Part of a small language model's weights.
Size: width 384, 40.1M parameters.
MLP neurons of a small language model. Each row is named by its layer, matrix (up: input weights) and neuron, and shows model dimensions 160-223. Each number is 200 + 40 x the weight over its row's rms, rounded and kept within 0 to 999.
A block is one neuron, or neurons of one layer that tend to fire together. After each block is what it responds to, as a language model described it from the Wikipedia text at the highest values.

L16.up48,172,183,237,175,133,237,281,270,199,193,231,188,191,109,253,190,195,179,200,220,181,172,197,199,208,190,195,243,145,130,224,210,148,196,201,156,147,152,199,215,211,198,203,113,240,264,209,241,214,283,115,184,207,189,215,176,186,147,185,299,135,246,162,157
L16.up258,192,208,233,196,224,158,235,223,152,182,155,231,224,192,135,182,143,148,177,220,159,274,268,252,184,245,150,216,235,201,232,191,314,188,169,197,196,255,198,228,185,175,339,162,202,199,195,200,223,223,175,223,195,138,204,177,212,165,193,201,170,196,281,180
L16.up323,223,286,235,266,211,213,161,220,191,159,230,286,217,200,96,185,160,175,176,329,182,200,202,195,152,224,215,188,138,206,171,228,211,221,172,140,322,219,209,184,182,165,217,168,219,263,198,184,232,181,181,183,152,238,206,199,141,206,255,172,253,185,225,205
L16.up498,168,177,215,231,216,93,248,196,186,157,159,193,233,161,128,216,182,179,179,174,197,245,196,250,238,197,159,249,226,231,224,199,256,174,195,290,192,200,205,201,182,290,212,141,196,156,238,168,193,313,173,158,215,168,244,202,211,203,158,176,209,209,172,165
L16.up531,222,180,221,241,217,228,202,217,201,194,186,198,178,134,159,231,188,158,284,176,179,151,209,242,235,185,178,196,175,95,198,219,168,215,223,212,139,245,168,216,181,220,171,99,191,212,209,195,223,194,215,237,247,191,163,195,208,203,235,257,181,242,166,175
L16.up566,157,145,286,154,190,213,247,179,225,176,159,186,177,252,239,229,175,203,209,220,166,225,228,195,220,263,190,206,254,268,196,248,79,162,182,123,201,202,165,196,222,256,176,149,164,232,226,113,208,178,157,131,138,234,266,232,223,182,206,192,241,286,187,188
L16.up621,178,194,222,195,233,174,244,143,215,185,242,194,189,222,162,138,290,185,202,227,213,117,229,152,161,234,165,229,253,159,137,199,115,214,143,123,172,220,191,204,132,188,183,211,225,247,167,194,175,200,214,185,171,187,219,195,213,106,184,279,193,237,190,188
L16.up622,199,232,168,171,156,240,161,164,219,248,222,129,207,143,214,214,152,211,171,197,258,225,218,170,258,247,243,165,170,179,189,188,233,236,219,129,261,153,227,167,180,169,187,182,141,242,222,150,191,261,175,166,216,257,150,264,205,213,145,168,188,193,162,199
L16.up640,221,197,206,103,179,192,214,239,215,177,248,194,130,222,217,138,157,210,197,182,124,187,301,189,274,206,179,264,151,176,136,263,143,244,252,164,234,212,192,106,182,273,200,168,197,169,213,176,142,158,175,217,178,214,181,172,188,195,236,131,173,239,137,186
L16.up706,166,190,251,162,216,193,90,157,200,187,199,254,192,206,231,272,243,201,188,182,257,161,177,244,148,209,246,243,240,199,177,182,202,162,163,211,130,168,190,247,186,205,256,189,211,216,198,211,228,214,219,305,216,175,214,282,229,186,269,106,161,197,205,204
L16.up742,251,175,196,198,176,173,240,222,155,171,219,167,143,190,121,133,153,147,173,199,198,220,184,177,233,176,186,196,263,171,191,269,232,185,140,160,292,217,215,175,211,248,196,222,163,219,138,273,219,228,211,189,217,210,227,199,166,172,231,212,201,148,175,166
L16.up791,207,185,214,243,186,179,218,248,263,162,205,159,186,209,195,228,222,243,238,199,235,158,225,213,171,266,186,179,143,215,237,294,146,217,204,176,207,157,203,205,232,184,198,138,255,220,208,180,251,214,155,173,235,258,245,179,164,168,204,213,232,227,127,194
L16.up1077,149,127,170,204,218,184,290,209,189,194,206,221,194,168,240,291,182,134,195,195,192,188,214,177,189,248,247,149,182,140,195,232,217,239,156,137,198,168,225,166,230,179,247,149,205,167,152,275,175,205,189,241,183,254,181,205,158,179,242,281,194,205,189,131
L16.up1078,181,194,114,159,228,201,159,152,114,173,172,223,178,238,213,149,204,216,196,261,272,162,198,153,286,186,161,175,183,166,240,189,197,195,150,204,273,181,196,257,247,264,257,178,207,114,246,223,264,211,208,229,312,227,176,199,172,217,196,184,219,199,151,163
L16.up1299,201,164,241,218,147,192,203,225,156,134,201,312,203,123,193,139,148,182,228,239,194,221,179,215,257,156,222,115,255,158,198,208,137,244,235,164,207,186,155,196,155,171,215,97,178,170,224,161,283,196,183,159,264,213,169,222,224,183,206,183,205,157,251,257
L16.up1336,290,193,190,179,159,240,259,219,222,176,189,231,173,150,271,170,139,233,217,274,196,182,204,201,161,164,121,188,201,211,232,178,155,168,174,186,259,133,186,270,231,237,236,192,206,181,243,194,194,196,180,138,281,243,174,122,225,176,210,168,166,264,229,153
Description: First-name word endings

L7.up64,204,161,240,173,153,181,241,210,208,231,177,188,210,186,231,199,225,127,190,285,115,235,230,246,169,212,276,235,125,258,187,182,237,194,207,228,172,190,202,191,196,195,230,196,188,125,184,230,208,157,238,257,169,185,251,209,84,225,213,245,204,208,161,204
L7.up78,143,194,217,184,277,157,284,208,179,94,201,152,227,206,250,225,258,258,166,240,197,222,205,212,157,268,161,163,187,223,294,218,203,253,245,265,232,189,217,202,248,195,214,219,207,206,218,240,175,196,135,242,155,214,231,296,206,253,232,170,242,124,246,172
L7.up1057,259,175,241,191,173,218,247,182,229,240,246,221,150,163,199,218,178,256,188,130,174,246,208,204,205,170,173,181,213,196,181,176,223,276,256,223,144,189,200,156,156,204,213,244,188,176,234,245,196,205,157,272,161,207,255,264,117,203,241,162,175,182,118,112
L7.up1117,150,206,196,136,296,185,242,203,192,182,187,192,244,191,187,262,162,199,179,205,178,153,229,226,178,204,132,133,105,205,194,235,150,209,137,208,222,266,146,163,238,242,216,256,215,151,240,157,203,165,155,265,204,260,142,245,201,196,177,210,201,253,161,169
Description: Numbers and count words

L11.up541,209,156,220,165,197,204,208,231,208,269,188,223,205,127,212,190,206,282,181,245,249,225,208,182,209,240,185,255,244,174,207,209,190,217,193,116,237,170,130,266,224,191,212,166,163,220,242,147,236,268,184,139,214,274,254,228,193,165,199,210,189,284,182,198
Description: First-name final pieces

L16.up22,295,220,223,158,143,170,199,162,221,264,205,194,239,242,216,207,169,213,145,159,208,195,238,258,180,203,155,167,172,182,195,108,232,216,179,186,257,214,189,193,197,223,179,245,214,144,162,260,183,184,152,291,172,181,184,120,220,207,174,219,119,165,159,280
L16.up35,264,189,283,161,133,161,143,208,214,211,196,219,213,186,190,130,95,222,223,215,248,142,203,238,229,181,244,206,143,258,243,180,186,224,193,253,226,160,148,138,179,264,224,192,157,114,241,209,186,232,242,205,254,184,229,196,157,285,241,210,121,163,82,146
L16.up90,184,234,214,214,230,158,147,179,250,221,251,232,164,161,163,158,183,262,240,169,223,184,192,228,226,269,252,231,172,190,212,196,213,164,279,272,252,189,144,205,252,266,227,222,170,250,226,168,114,115,199,177,235,206,185,174,193,270,130,260,167,164,142,170
L16.up200,174,188,211,181,126,228,259,186,218,203,168,209,213,169,125,203,124,206,195,219,171,142,162,242,209,217,196,258,126,212,162,192,226,180,227,216,213,221,171,133,261,226,175,196,167,213,258,176,141,286,209,182,245,202,176,205,219,280,188,150,241,252,226,243
L16.up378,222,187,224,264,168,53,156,159,237,236,180,184,213,167,254,155,141,241,265,239,281,194,221,208,192,211,156,252,182,188,202,190,199,142,253,234,253,243,180,157,205,262,176,244,148,199,230,241,200,166,239,186,159,211,174,246,184,272,105,198,144,155,212,231
L16.up514,263,210,207,222,111,212,231,162,286,236,246,206,213,198,228,184,229,237,171,193,214,197,259,194,189,159,151,190,193,216,214,243,199,115,120,240,215,184,225,231,165,190,199,224,180,258,229,236,181,211,134,255,252,276,210,234,128,212,197,215,183,221,172,215
L16.up656,151,157,79,170,92,169,208,217,244,221,226,172,184,171,185,126,276,190,223,259,138,184,266,200,107,190,220,195,284,281,157,180,219,172,125,193,220,147,193,220,156,184,230,267,162,165,253,125,155,165,246,176,232,231,210,144,169,152,129,289,183,183,179,148
L16.up735,192,216,307,169,139,180,112,238,229,221,217,167,152,197,176,200,229,263,189,170,294,226,202,128,203,199,196,156,166,175,249,200,130,174,204,250,241,222,190,153,235,208,198,273,139,188,182,308,164,233,239,264,201,246,173,250,139,204,273,239,224,221,175,165
L16.up739,214,195,211,222,244,289,172,205,275,178,162,213,255,186,158,198,218,252,219,291,104,206,146,214,158,194,143,218,135,182,189,189,226,219,166,205,233,173,173,163,147,286,249,202,226,215,250,160,221,200,291,247,223,200,213,175,157,202,167,185,262,191,194,196
L16.up952,195,127,217,257,143,148,188,192,231,218,182,182,225,228,127,250,151,236,184,242,169,136,158,251,220,245,122,195,209,220,209,193,177,185,207,194,179,183,155,168,170,211,219,227,247,196,239,158,181,196,227,179,187,233,199,160,145,231,133,186,193,117,271,213
L16.up994,236,69,171,187,236,226,282,214,186,161,224,192,232,161,247,249,320,201,211,215,178,177,203,195,210,165,127,234,198,224,163,158,261,221,227,230,165,200,188,173,179,173,180,214,101,204,293,223,217,161,285,253,185,169,175,173,173,210,238,219,236,205,148,165
L16.up1067,272,340,227,234,207,170,189,193,230,221,226,185,199,233,212,184,239,157,215,214,248,241,234,274,243,196,223,126,182,186,248,236,217,173,207,149,229,165,109,146,244,225,231,214,182,182,273,178,200,178,189,291,230,248,245,163,146,269,284,202,158,216,263,198
L16.up1095,198,169,194,174,164,269,209,220,131,232,191,235,226,226,125,211,159,220,201,170,234,230,172,288,235,194,157,204,172,251,192,206,130,230,122,196,256,302,214,228,236,169,188,241,148,225,239,221,206,201,241,173,136,236,214,246,197,210,216,273,136,224,236,153
L16.up1217,199,200,225,207,206,169,214,154,242,199,133,199,149,216,262,204,212,120,206,119,254,241,187,211,236,201,179,166,194,182,143,180,236,160,259,174,266,167,145,206,145,114,235,231,145,194,195,191,169,208,156,259,208,184,258,163,121,260,112,229,221,128,155,220
L16.up1273,248,226,265,289,176,169,134,229,147,275,222,196,182,201,182,178,193,145,259,197,175,186,229,197,230,206,149,158,186,168,248,227,196,185,282,240,169,261,182,182,221,230,223,228,239,203,229,221,235,232,202,220,174,130,145,186,191,205,236,213,267,200,201,170
L16.up1324,195,195,183,245,123,246,154,155,225,200,161,160,249,170,277,157,254,189,190,297,281,183,206,163,231,179,169,239,169,232,220,203,225,174,216,174,238,216,189,154,188,243,184,211,189,196,190,197,238,259,198,163,210,238,253,162,191,160,304,236,198,160,214,227
Description: Pre-noun modifiers

L16.up26,210,224,188,244,262,187,185,220,170,209,155,136,213,236,253,219,212,152,234,157,206,222,191,247,178,194,135,103,252,188,178,188,180,183,134,173,213,217,243,234,206,267,185,220,196,265,258,178,181,196,188,226,198,162,230,95,198,259,244,190,151,205,248,121
L16.up337,154,186,172,197,199,259,183,233,117,239,149,229,226,212,183,183,154,173,217,243,202,250,199,169,158,228,162,207,113,201,254,134,235,174,176,222,158,215,185,267,174,187,168,196,192,192,197,203,144,274,191,196,229,201,167,144,190,197,242,180,107,136,284,204
L16.up373,156,232,143,292,222,176,180,155,202,217,144,160,205,167,172,226,206,118,201,263,163,205,164,237,185,179,245,292,206,180,197,224,162,169,202,225,203,217,216,233,210,222,172,159,182,206,253,252,194,192,213,173,217,175,246,116,119,219,251,217,145,209,318,145
L16.up447,178,196,169,214,246,224,166,116,225,223,170,207,213,245,111,229,189,238,226,204,224,207,133,146,226,200,172,235,213,171,169,202,192,290,180,148,263,188,210,264,250,265,184,152,174,204,242,168,252,172,204,260,181,184,204,208,190,242,252,199,116,213,215,172
L16.up532,184,192,200,196,139,246,147,245,242,178,147,210,167,163,146,212,234,253,189,132,171,205,190,240,171,234,205,251,206,166,203,177,255,179,169,237,235,265,195,127,192,238,218,163,170,158,196,185,294,228,221,204,145,170,184,207,113,248,165,267,196,155,176,134
L16.up627,166,224,168,180,221,247,162,185,180,235,146,176,244,240,198,172,305,202,194,223,119,281,182,203,156,302,195,256,158,151,213,248,240,213,182,211,230,210,247,216,229,253,151,240,185,216,126,211,229,116,287,262,179,191,153,189,210,203,195,216,140,186,187,121
L16.up675,273,192,136,259,233,220,155,213,229,247,137,187,192,246,149,248,210,170,210,127,139,210,261,239,172,165,148,217,271,226,144,205,206,193,201,118,203,182,219,229,265,211,239,156,187,279,223,193,233,215,228,200,224,145,159,143,224,204,221,215,180,213,279,177
L16.up919,156,192,182,250,197,249,153,174,170,185,133,185,185,235,196,248,218,243,223,215,156,188,229,233,220,207,221,250,173,185,138,216,197,207,226,169,206,295,273,249,180,217,264,204,192,218,243,162,133,166,231,185,217,207,201,222,166,177,167,196,178,177,184,174
L16.up934,160,191,162,206,218,82,159,277,274,258,121,179,190,192,266,220,193,143,178,114,225,202,105,177,171,167,170,222,278,200,183,144,206,191,157,224,193,162,139,293,219,108,275,207,233,252,236,165,209,175,166,218,207,189,192,175,243,160,201,164,136,200,292,191
L16.up935,177,169,220,270,179,259,218,204,175,200,101,212,171,288,232,183,159,180,174,206,218,203,177,215,205,173,183,289,230,218,185,179,267,231,128,175,267,221,256,215,157,218,174,188,232,274,185,219,252,209,223,226,167,170,190,220,145,224,217,260,110,164,286,209
L16.up942,155,186,235,223,300,275,203,210,170,222,182,192,224,196,239,160,196,199,208,205,204,213,147,152,111,277,159,213,237,217,241,175,178,134,161,176,218,227,171,166,176,191,204,227,149,246,182,166,228,238,223,234,198,222,174,147,226,184,235,204,162,176,264,208
L16.up1060,232,165,182,231,249,248,207,153,232,146,152,161,201,206,203,253,268,195,176,268,189,215,201,175,147,238,108,183,200,220,212,141,128,185,222,235,250,252,201,235,213,195,184,175,208,221,183,134,185,204,234,233,205,181,196,176,171,176,224,173,186,186,300,125
L16.up1069,192,127,163,232,191,194,146,219,221,194,127,212,171,232,189,223,186,174,150,250,206,254,181,155,194,223,141,271,162,210,228,245,243,209,222,231,227,302,186,261,192,201,212,176,263,223,260,145,172,195,273,254,211,215,223,169,169,217,233,193,165,209,269,199
L16.up1086,196,173,166,145,275,165,157,156,231,213,154,190,162,267,233,224,263,177,148,166,160,276,146,139,168,197,136,130,223,188,181,94,238,239,202,145,171,186,213,202,266,232,225,156,173,305,191,201,215,179,194,239,229,130,230,191,242,154,210,218,156,231,263,204
L16.up1230,236,184,193,255,169,206,146,228,182,227,88,261,222,290,206,233,194,171,156,230,196,233,100,136,180,162,193,192,172,281,216,214,293,244,119,211,247,183,174,157,192,200,151,121,218,189,211,204,215,188,206,233,252,215,230,210,278,130,205,236,214,231,244,146
L16.up1328,225,228,185,238,167,260,166,196,111,179,134,131,194,217,217,148,211,202,186,202,187,204,248,107,176,225,227,166,161,221,270,219,175,177,225,146,225,207,213,207,173,227,227,223,218,194,128,245,183,127,235,194,241,182,213,206,243,220,256,195,268,186,202,160
Description: Repeated-name continuation tokens

L7.up231,191,164,178,233,213,115,177,214,215,197,191,233,232,163,206,232,192,312,172,271,267,225,210,191,209,209,228,136,220,190,193,233,224,193,170,218,238,214,166,184,193,197,279,239,143,176,164,167,174,208,136,249,262,113,142,211,152,245,211,169,266,128,150,258
L7.up764,155,195,223,207,207,241,213,228,234,128,175,285,227,133,209,210,266,230,164,204,225,234,126,176,208,147,147,211,182,250,175,182,187,223,131,205,222,153,206,223,182,189,202,216,212,214,222,115,166,219,181,219,203,235,231,154,214,212,259,198,143,224,209,233
L7.up946,156,229,245,178,283,215,182,193,256,169,202,157,278,191,244,124,223,166,217,118,171,224,232,137,206,212,159,199,219,134,144,120,182,258,243,215,190,229,192,193,211,215,191,147,184,154,179,76,148,212,245,146,156,178,245,201,246,248,251,202,187,190,145,216
L7.up1170,206,264,134,97,235,224,256,135,204,226,155,248,126,242,243,187,169,244,163,149,288,214,182,220,170,240,212,210,195,198,237,128,160,212,215,196,304,276,203,164,245,170,147,193,135,192,190,246,195,186,211,219,233,209,177,184,192,172,206,142,202,213,174,253
Description: Clause-break punctuation

L7.up9,186,194,195,271,178,176,234,187,160,156,229,81,185,211,192,85,166,254,194,224,243,193,154,197,256,251,274,185,197,171,233,229,196,171,225,120,196,113,259,179,198,149,146,161,158,321,243,187,236,248,209,220,147,259,212,260,193,190,180,178,220,153,222,125
L7.up365,209,142,198,201,200,153,245,235,204,231,188,164,193,219,257,174,180,250,148,209,216,187,305,165,226,183,124,233,199,189,169,213,175,169,157,141,188,238,120,226,177,183,197,219,122,268,162,71,213,217,206,160,171,255,247,244,194,86,159,204,236,252,151,200
L7.up535,143,209,197,230,244,248,206,211,196,153,224,259,221,232,217,204,244,150,149,208,287,218,203,151,237,216,213,226,210,227,219,204,169,249,237,163,306,233,207,181,170,225,228,187,198,196,164,245,179,233,197,227,54,217,214,148,209,155,250,212,202,184,229,231
L7.up608,255,168,174,280,243,190,290,187,200,179,137,224,176,128,175,174,151,213,293,184,246,145,273,266,198,155,185,173,150,169,153,154,207,191,222,175,162,144,201,215,237,166,229,223,221,200,172,172,221,251,135,138,134,213,175,221,171,207,188,252,184,219,175,245
Description: Initial-period and first names

L11.up801,243,166,164,240,204,190,249,158,179,207,176,159,189,192,174,232,162,231,250,211,171,147,211,271,165,223,175,217,174,285,215,190,228,206,202,144,216,218,239,152,195,112,226,225,101,219,209,193,229,249,184,226,214,134,196,206,157,212,207,255,232,154,193,162
Description: Quantity words

L16.up60,221,116,135,280,140,214,276,257,198,192,190,242,194,195,211,245,193,216,225,144,220,221,172,160,178,212,152,154,215,195,178,130,180,182,191,215,232,167,181,106,241,153,212,300,139,303,194,243,135,195,222,227,264,241,135,172,189,223,224,146,239,239,238,220
L16.up121,259,180,126,226,178,285,118,191,185,232,204,211,259,207,179,201,203,175,190,206,231,163,259,159,194,203,203,232,151,163,247,34,270,160,216,218,234,175,178,219,218,264,206,200,217,246,334,110,145,211,189,199,132,193,188,114,298,220,241,258,155,188,127,217
L16.up147,190,258,269,245,161,201,307,119,182,205,246,228,327,172,118,257,223,234,230,243,208,215,209,241,227,195,194,168,197,223,200,147,217,181,179,193,205,116,151,168,223,262,131,193,218,211,186,266,155,277,169,213,245,246,123,157,122,344,156,283,200,229,201,217
L16.up170,163,238,176,215,237,206,211,251,226,118,235,253,146,218,171,245,188,216,87,163,185,269,183,153,217,171,223,179,230,164,176,162,168,185,144,205,296,214,223,182,271,185,182,193,144,153,198,236,76,232,167,192,229,194,164,159,161,190,153,226,208,212,229,219
L16.up308,195,176,149,237,285,265,229,269,174,153,194,201,206,175,210,179,236,244,180,145,153,196,241,266,175,230,259,246,136,249,189,207,160,158,207,147,235,189,213,209,167,232,205,270,155,181,230,251,122,208,180,162,268,198,135,157,243,210,190,232,134,277,213,187
L16.up372,190,204,220,160,207,190,205,185,145,186,195,217,201,250,200,159,199,189,172,214,237,260,232,164,206,137,144,250,148,140,209,86,172,171,216,120,228,126,175,206,137,197,200,173,199,165,250,253,138,190,156,195,271,297,193,283,269,303,197,228,207,197,199,239
L16.up518,212,185,193,181,149,237,225,231,298,207,176,274,229,152,151,256,184,260,229,269,278,342,176,203,279,253,234,243,180,267,239,187,168,146,128,193,245,148,204,198,122,242,187,235,174,186,135,199,133,210,155,247,333,161,153,186,195,293,256,275,152,246,155,227
L16.up556,176,184,315,166,169,132,221,163,202,170,132,193,212,164,205,209,259,231,235,254,352,252,141,111,216,191,202,218,249,232,246,210,201,179,188,210,158,154,211,180,187,178,134,191,177,167,191,142,164,244,199,217,194,234,270,214,229,304,296,241,185,169,170,173
L16.up561,167,213,220,234,279,203,223,219,243,196,192,198,255,145,135,177,158,162,196,211,227,233,183,184,220,179,228,183,147,239,215,180,210,127,219,191,210,235,219,239,199,225,290,186,206,179,187,169,233,197,189,280,217,194,157,202,194,194,125,144,222,230,143,240
L16.up569,282,186,166,156,200,229,212,198,236,183,161,290,198,122,215,232,135,248,217,206,223,206,195,180,226,211,150,215,237,170,188,77,161,143,110,236,203,171,152,254,208,231,188,156,200,205,153,178,170,208,148,252,200,238,113,295,173,201,146,190,158,208,229,289
L16.up649,223,277,265,216,253,239,182,158,234,168,150,172,202,220,142,176,133,190,147,177,244,158,192,248,160,151,198,157,188,164,137,174,173,192,184,246,211,157,159,199,210,162,268,160,189,138,210,193,230,150,187,269,223,214,183,119,219,162,200,235,190,95,212,201
L16.up910,127,261,239,205,177,214,186,194,256,205,179,181,189,242,206,205,143,152,207,272,267,299,217,160,175,210,190,173,218,216,223,225,151,255,241,214,199,165,225,243,192,228,193,263,170,155,178,207,130,296,189,206,213,248,177,157,248,187,195,174,229,199,232,159
L16.up976,179,250,206,211,202,221,220,242,215,174,133,252,271,195,108,218,200,220,172,93,211,261,169,240,239,218,116,243,140,190,182,237,282,211,209,151,274,125,177,216,132,197,194,214,239,224,238,193,141,146,170,170,209,255,184,191,218,241,256,228,152,226,199,212
L16.up1057,169,232,181,225,226,226,174,211,236,91,183,225,195,214,131,189,205,163,209,182,206,198,230,248,175,217,147,203,234,255,241,125,188,210,206,225,183,187,175,182,191,257,203,207,165,263,148,127,161,216,194,258,180,256,173,237,242,190,252,258,192,269,174,265
L16.up1237,225,233,253,186,106,151,204,196,231,238,176,211,214,204,191,223,212,216,201,275,206,179,140,163,214,161,256,235,267,202,135,191,263,124,191,170,245,219,184,133,135,193,172,167,187,316,196,246,191,140,231,138,278,184,178,165,221,226,271,209,170,245,122,230
L16.up1274,299,246,240,217,167,191,180,113,160,200,158,101,175,179,213,238,147,187,213,221,245,250,165,225,226,243,216,232,216,178,208,193,234,138,235,124,201,204,223,149,193,187,202,201,189,183,134,169,210,252,190,211,264,189,194,236,195,137,137,232,218,183,189,194
Description: Mid-sentence commas

L11.up485,126,257,271,190,183,251,176,236,206,156,192,188,243,183,195,184,301,158,147,224,182,130,163,199,273,252,159,197,250,208,215,223,176,227,230,189,224,228,135,172,197,267,206,185,259,228,227,284,192,171,178,232,212,228,161,183,155,211,224,235,265,223,226,199
Description: Space before date numbers

L7.up137,228,273,242,152,139,240,219,251,222,254,256,221,210,195,104,191,183,178,166,190,216,201,146,186,241,248,161,135,173,216,155,146,225,214,187,224,232,214,136,188,161,205,164,243,192,226,205,213,157,221,218,122,239,235,269,123,143,217,129,226,176,149,253,197
L7.up710,260,184,227,225,159,176,236,162,183,199,129,151,196,182,194,101,71,281,152,254,153,227,176,198,190,160,249,166,248,222,124,207,278,170,204,127,183,241,174,265,148,233,159,218,246,238,163,188,197,204,225,209,210,193,257,220,181,250,225,139,171,154,141,235
L7.up1064,140,229,242,191,164,224,164,284,213,172,240,183,201,212,211,136,164,249,185,205,177,234,220,173,194,230,112,231,185,185,258,181,198,175,144,229,212,166,191,241,131,213,274,187,229,206,199,167,222,182,172,211,199,275,150,344,162,206,207,199,239,149,229,157
L7.up1219,188,175,196,240,265,218,193,220,118,166,183,233,251,183,208,251,224,202,151,149,199,160,172,211,139,197,218,206,228,170,239,206,171,234,159,114,202,146,163,213,205,125,255,199,234,103,155,205,192,162,143,170,291,172,170,229,226,245,230,233,217,229,163,191
Description: Life-date range separators

L11.up217,219,162,199,241,158,243,209,241,243,178,170,199,270,154,258,212,155,262,165,125,223,299,231,188,213,180,243,252,147,233,269,182,165,230,183,139,158,169,237,236,237,156,134,301,173,183,247,228,131,158,132,235,254,171,209,75,270,211,182,201,210,137,221,262
Description: Clause-continuing commas